Part of a small language model's weights.
Size: 13 layers, width 192, vocabulary 2048, 7.5M parameters.
Architecture: RMSNorm before each block, rotary positions, no biases in attention or MLP, untied embeddings.
Training: a variant of Adam for these matrices, 138M tokens, 12038 steps.
MLP neurons of a small language model. Each row is named by its layer, matrix (gate and up: input weights) and neuron, and shows model dimensions 0-95. Each number is 500 + 50 x the weight over its row's rms, rounded and kept within 0 to 999. Numbers have three digits each. A neuron's up and down rows have the sign that makes its largest values positive.
Before each neuron's rows, "fires after" lists the tokens most often just before its 100 highest values on Wikipedia text that the model never trained on.

fires after: "S", ".", "r", " M", " V"
L4.gate224:583398359502521493508512539458438494550600457511479443461449466489516551436476507475501452452498471555500461477546401518459484601517492505407464413478525518415436495483505510529467493526520523467512472515475519617581446518411525490423506553543515394573467559469501526490512565445490459488
L4.up224:499457477482449502485569481458497488527539478478448493500486513437384609492511448608493467506581555533457509455497420608508576555542538485483480541437535527424558397575487521517541468401550452504435460512503536487564474536394494542487517445506441464600520548441492516466398518465527515414

fires after: "s", " re", "p", " Sp", " po", " sp"
L10.gate465:541472502556431502558471459482469532561457576507405463448416556442561534450552550464442481472512516451394419453507528536557511522472554487452448532470429474594592505483491510509456494547448519488541460544562446416511491545524493566477506435509539462442482481422452468602440451521443477527
L10.up465:408446534486508491505527475431568510540518526460520484515535452485554442508514520569521400434518454478516523488451491351393563543520542453556518521561428471540512566471498456605520520442471426489524368459427496421441600457573443399482508533476515516535592520438418512495505465488581536448

fires after: "li", "wi", "ri", " Jo", " Ro", " Li"
L2.gate670:441556501529487513536476516506489414475491515458501478527457420508607438483568597419504477522470486554433457539545461506556484443450427442550534558468578444529485431538496502541536504465564478484531567491432531513577514492562497643498487501443577646441509485545439397528495486437489447519
L2.up670:449511490558518633530523500520555463524508527433519443513476506495552462474494469584500500490464504508477521473533440529499430510481499478596521452474533522524478567605526515456543550609585544530431494618431547506453491387547518528523537465448446571512553572384516510439475471465558532506

fires after: " Ro", "re", " Jo", " Ru", " Mc"
L2.gate166:452463590540459606506444581534524456508507487491555452541440455464447490491491586492594534473534439597524467535542493518572563449477495483492536456452515594460469453470527502510451487512537454470520524555427545635522398458613435493550490516489520639483431559468497473487528504498428491498
L2.up166:562497504551448471441546563474493546465453524526442467534432514458540458482541501505539464453543450448543405425572480540515553523448457496585545525493547413469503524485504563479423525586568531546542560518482572561505570516499401526561512531470437617509507508383498479596456548470500536457

fires after: " a", " Ju", " ", " an", "hu", " A"
L10.gate764:536475558457440512461476571493481439457433493473425557453474502490501440416490430498557530460511574425439594451518468505451535533542502577486594497503510544527523483586443410515487457540470520517434478542536463561525592451416527533470466477533539557638402452544567545543445399460481497444
L10.up764:541497524538496448483495526449441556455553449594511457549446476580532506343490477522534589507448485446393519567523462498477526475521457466445529499432507524477520491457492616531454443524468435483457546499584505461560515505462561521514558459516571465569584594484482533461427476478571477355

fires after: " S", "s", "S"
L10.gate637:536503559465402422541541516556539441469491477472494472435435465418480568564378526499513491433493421460516545536567539424529471529432484519436442564378445463508465429521455435471464490545450441515490415551484555411503548461459504500475535450555569414447501537520453485561485473452501453480
L10.up637:426445528379494559481475531516531430493548517436565568509541486494516564497559504486462476418433547513509451484400542445624588445436544540355454443464464535625535509530574477553420573500402531454517544484502489454546548478544487619477444466511459519510517519481516553514464435447517529507

fires after: " In", " m", " M", " in", " 19", " 18"
L9.gate693:534493557461540575442487516523472461503547520471450499488512440609562473538479550523486547503580472589535444490602524467509477508499569521521569530495544530474497447472441556459418485399449510411489478514568500478609398563488491489442479518465470473415479483548455497511602384457472522466
L9.up693:546503454524525511473442449537545512474545468515531580537523429549497460484504549539447486535514527518483571507491477440538518445486383482529532493553468489484409517623485548467463517446468509497433560530518558386494458447500502480423536516496529480463617530517449417549447521463567558485

fires after: " ", " con", " re", " mi"
L3.gate0:562542575464485506529386457512496447509464465487507469474474457540482502426460539496544435491448493502460547459572519402563476484461573440436454416474563530515487477521530443434563525446482460540521491489642484500544352504479423473540511519544627512408457587485511510371538508539506498337
L3.up0:522561550491506545521504539442499440392536504421538510460577428456444501557478557542516512386447411482492504478581549517550490511556482486466521483410553503529573517460573469437478396464579462411469633434559548528495537561381429468554479453568496554496438525495456505573536520514498541461

fires after: " S", " (", " |", " P", " Po", " F"
L6.gate572:514450531482492562409446539546537469427485445520402504451473460491525508490354403476457467535516470464505422429496495466538460536506522438453421444377454511402459460584539461545515474524506484479525460518529485511466542560490471542484585420457526468566535565535455509535458404380478463484
L6.up572:552449586497549544486426542531544564473534462497483509453471422504468444518423424466471531483532422507555494428414490504645549492501513514571536454452532452490522481547553540530527491629520424449514481522581497448580541584548475513537483408480515488543583434513532519452422471416550489543

fires after: "\n", " co", " comp", " ", " P"
L3.gate626:455379450444533444521471454493557501489515551550517622497538522490478535505498474491521490550615466539473397513493449532526491487421532485472413416510555506472559573504482507465391386536382529461567469516546522538471509391465501486481533478377575519506482548511417537518435438571460542490
L3.up626:555544552511496481531508486503535411436477443497506520518542456478504539521542574521438486548534453590551546530556439490592459554481526482476545511511506516450498544448546501472527391493469439444549548560476585462561495536493547486447445418526516431528558559543515440585507451520500460572

fires after: "ri", "li", " Ca", " ca", "ru", "la"
L2.gate9:507533568544486550472406496483565449492520532486462497422391494564542453490566524410463502502376613482507462466509462513558490509499403446441446519440490481696390507504452517475495490461492489530532517527513493537510482550622479575495519506427499510464498495492536531447535514387580477507
L2.up9:480495520549421541536502447486487471502442543510542495512452458474481574476543510529506500549373435558469441444559521453582506413510494535519516508436463494512489453580433465528528549520512543520530573586511448455455442459589563495570512413408525606428493490490486517462509494475519530532

fires after: " ", " di", " –", " T"
L10.gate522:595473484520486495534450537495486490468486452532484495477455370498504509426371478464557516501573458495485516568462461464499493473567548459460485528410588484512484395481518482518516480570492482440586364609503418505513503489443479517465482631466496500565452463524542428472539433418489511512
L10.up522:454379489497487481486529607511521474481530386518473417464508523540479502458407571451451529438473520530517475492463483490464570507479519510470447472585614502453429556562562548473560560535530488425450551522443546522492543493581579482456486510553460542454537520518570378494531517461452519503

fires after: "S", "r", " M", " V", " St"
L4.gate390:562382436452505459508499521516442542495532482479487450477505471441515493486493477468452500485500483485439485452594409424430486481506532510433543496419497533451500506499544562478499515473477513475464441563449543458641486456524522560446471492559479466669497636442512450447477499403488477475
L4.up390:499427480458462550546472516487500503505573432503416535491372491507369590453444484561491396479556486557510418516416434615445487526599530466549427554454517518385443457518486534560532489481573490530522460528533509510468468450349416523554517504523435477537524440521484526472500482456458555410

fires after: " re", " de", " Re", " De", "re", " h"
L10.gate623:542469533460504553434511524535567518458455515392599469442458549468518531533407481527629481461452582488573451543485400519445611538439556437426445521496556547568599517536513512450480422583485486495407482462497497556498517490441429553464498569548469485527500530549563541348504447524533450562
L10.up623:537465510425451452520505371525466451477538458454565469572550490556538523594466494470355459474432403492472463527498424448425488499660505502535507452475500510479543437551559591557521519550424524564615479482544531501584537477459538485441496534599516417521432542502498432466496496467518528463

fires after: " U", " M", "r", " G", " St", " A"
L3.gate654:578600442508495541522457519533445493418509465480535470482453456443466487507410555500458474504489548494532566465570497488433521420472493531427523522528476444410508565548575605562489547528508537447541525602466519503508497444502539580494480554474560534535454573486532515528529509426586496437
L3.up654:473510471574513510421444599509518515454456442489480454470390471481492529491483433440507576627441487417519440561493359497529570510565476466473478535396508530440370497515520522558467500451565480432467526509431450491488500486425467567512550430543478440544555414584469429364527525454462486516

fires after: "S", "r", " M", " V", " G", " A"
L4.gate288:542401449498429600433512529473519496455483428462478431554435587482420525542444465532498396520467491397547478454524435530419567481517522526499498507471432479475516412501529488493508524507499506479541549571488640493533542525478463556564507589535461450459553503477503469534520576418491574380
L4.up288:490530475525508501440479575515481512430530436488528464424462451456485606440528463384465434532530525515464499507423421470471569460513507470482478497414556485395547517427536466540487593396535486496445437582510578502562547476337530548508525470517462413524533553514541543492481441428523478531

fires after: "s", ",", ")"
L6.gate435:583464441502485407449526468514450554516479515600409541474579522521453511542521520503433468503490561436571503392473498366457447498419524457502452468532447466546541507539477494516537549499504558532543477439525481475478579394395547530436513516511521447517525446442422539467485421534486459533
L6.up435:551538527497504503452477506543445533495613495478492504517543486532549588506483553572479545478422533524500581454526456443494508516438484499456444463539501527423534594492489488602454482501487488608449476468546457568525562459447553506463437466578527513526511573537521478447446544559473455625

fires after: "S", ".", "r", " M"
L6.gate540:544506414506472551558525489514468566500436462407420446596593470447580573416388525516594532573453548506517474514514455523521593478455466503535515466541423509470514401417514585570491510501572504553456473515385561556508479487443447516472483493518526509497433524454493554504495525430520509462
L6.up540:503439450477525509515472606472460534543510484473496429521517486460543565500446442441480511424475493508496478434512447475477476592550526483500467530524553562481425494563475474471512512460500404522471474517567505506494490504425463570427469503543471425571475647470413511558523402452411528419

fires after: "ri", "li", "|---|---|", "|", "---|---|---|---|"
L2.gate349:456551529439528498558538513477576452491438515494455476477447438507552474468563534509507554471394417560465491490517434479522443528528465480496525524506448373499514500521557451531454547513525498466455448476457432675593471602526474541529490510523522447528493538501456551493540426454445575480
L2.up349:510544573536511487509564542543502433431445572479509483561476494455667502506533580410503495451485541499476490467486419478544452507549501378542477412491470434492497606479553508534438552507529690463534549563424578490537590475574537512527527450463559576526487486446465522509557562489531534479

fires after: " ", "s", " F", " T", " f"
L10.gate38:509431409497489478563448486522522416440449448599500517438462411501548625446499539513453456534504479526469510518417528531517503505453550458499382479506569448540530507549430477443518509600549480427511477488559514466533427373438532488460547471470577459563506507564442504492541441440510527512
L10.up38:441555511447484508514475563541478466413578415432520526452501423563484575428424475385461552466490534521567486498470524446573462508423561436513512513517548557533539421583476458459527542523458549473524524526518582510532482518493368517474552461572441502534483521529518457522468429447491565558

fires after: " p", "p", " ex", " con", "s", " imp"
L10.gate212:523496548497502520514478463454538521498502520434475496419508478524537502449454543519397553464486457490491504468589392527473450582494478446454491445438422577595534383424519511468403502502569526457539455593439524477542448553601544466455454509510529458560336571354577471484424477502560553465
L10.up212:479492542522498454486443367529564490558443445421470466484459604586484448547476511524442414469541570551514544458493508463475434570570485459510527538503508522539528516548521408502527430474475491460482469472551528388479481562509524455481430446507476421507525493497527547463441433500493546538

fires after: " ", " p", "s"
L4.gate357:534444572408527482482393456515505471533562523568429496450556575601514484483559603507511518536485545507458518475533526442444493482449508462458464488574531546495600502560531510607500468501452562520535527588496468486502475460444498565421525524504595435512523500387586610532426423578476430423
L4.up357:509555506519592449556499573449494503438565394558550502514495478561407449477527625563514562471487556500512440525498497478513465507450556478463499465463567513430537592520543536503482429492513509473439498499503465478571543534475460462455461503470514551569565559506480515481431453524534523482

fires after: " con", " re", " ", " Re"
L10.gate736:498520606420495436559452525546509484508462437453548441573455459446505549577452474494479445500508459493570527508539507508387515474524601461473456542473497551555504595392408501564527517477543447431434484481524524538505492470530511483499473529467478555451531563446516482472529473434529413476
L10.up736:472472523512460475524530531514490424543580463463560529458437492532571514554536500513447495451440541590501529551435508493545510481443405590460488560553490522523506549530535555560558455549530581542469509514539486438539494480526499463460457574505471468477451577469526460523515503516481557439

fires after: "S", " M", "r", " V", " J"
L4.gate626:471432393487385539483543587556483475492588529445460482507429472523434600441551484445501452429534482504515507402502408488422625581546550518509449527446460586478525431497528522507517539481558491442421462568445561547536458478431471507513465474477449472604573621469478528444490514454504486453
L4.up626:554466525503481454448456527461538494524467408512518454467570479453514551484429484404432518512457566504433430563582471503468437446530494521472516424488523447442464532582566537579418458486450434482534461490572511509516578468481505460505475547468575510500471508485514442525596493454460556523

fires after: " ", " T", "-", " App", "app"
L10.gate369:531483506439498412483442495536528453514439493637390511420471461458480582462448424517399543531499573524541515483476503475541461499430529578537442460470495555454599463584517504570465489576486479469488385542468374478551396499458400485452499511491542465535458557542484500412416483528475452561
L10.up369:449494450492550560503477594509509409515490454517563550469486526515515629445447518496534544459469479505555560406492412512516362435588530509594522508464514572411481449506496501559506550536469449455506439492499499539520467515408446489496540573487557531563425571460589564464488570565509492500

fires after: "s", "p", "S", " S"
L10.gate52:521472590590469516517474452555482404500480472530413550450469553498531575534501456494422526459512511508482509457410509480569545448456497473457525483495506441532564545516530465410465485568503522469489487477506526404471512526501546518484456513553483544505409428533493527544447324427496522419
L10.up52:484376534433492447456617435449566468530530569553509576452485481470501454458536528562459524556445504536501482469462567427475521476487547463476536515455518470485481572496507470486473505512529507417556584516525393466402471459546479485472535492525481431429507498555504538567535511550466465529

fires after: " the", " 19", " a", " 18"
L9.gate81:475444523566522528492557523542483469424494453496491530489506352498566463585486507409525536420515429526345478454462481535513480560458550459494439511424568578492446584507535530593478424389514489557466468531522494497577564495397443483431476571451493477502520525543529461538551474446479435526
L9.up81:508540512507591473491539430537523451531392506504447651551506434451457439559546563420473505463476439518439478411487503537583491474492466495503452468464546483488379536506523529534369517415468464489414463507495473476585525594503560496435566579472508465492489473542563450543564516477510454497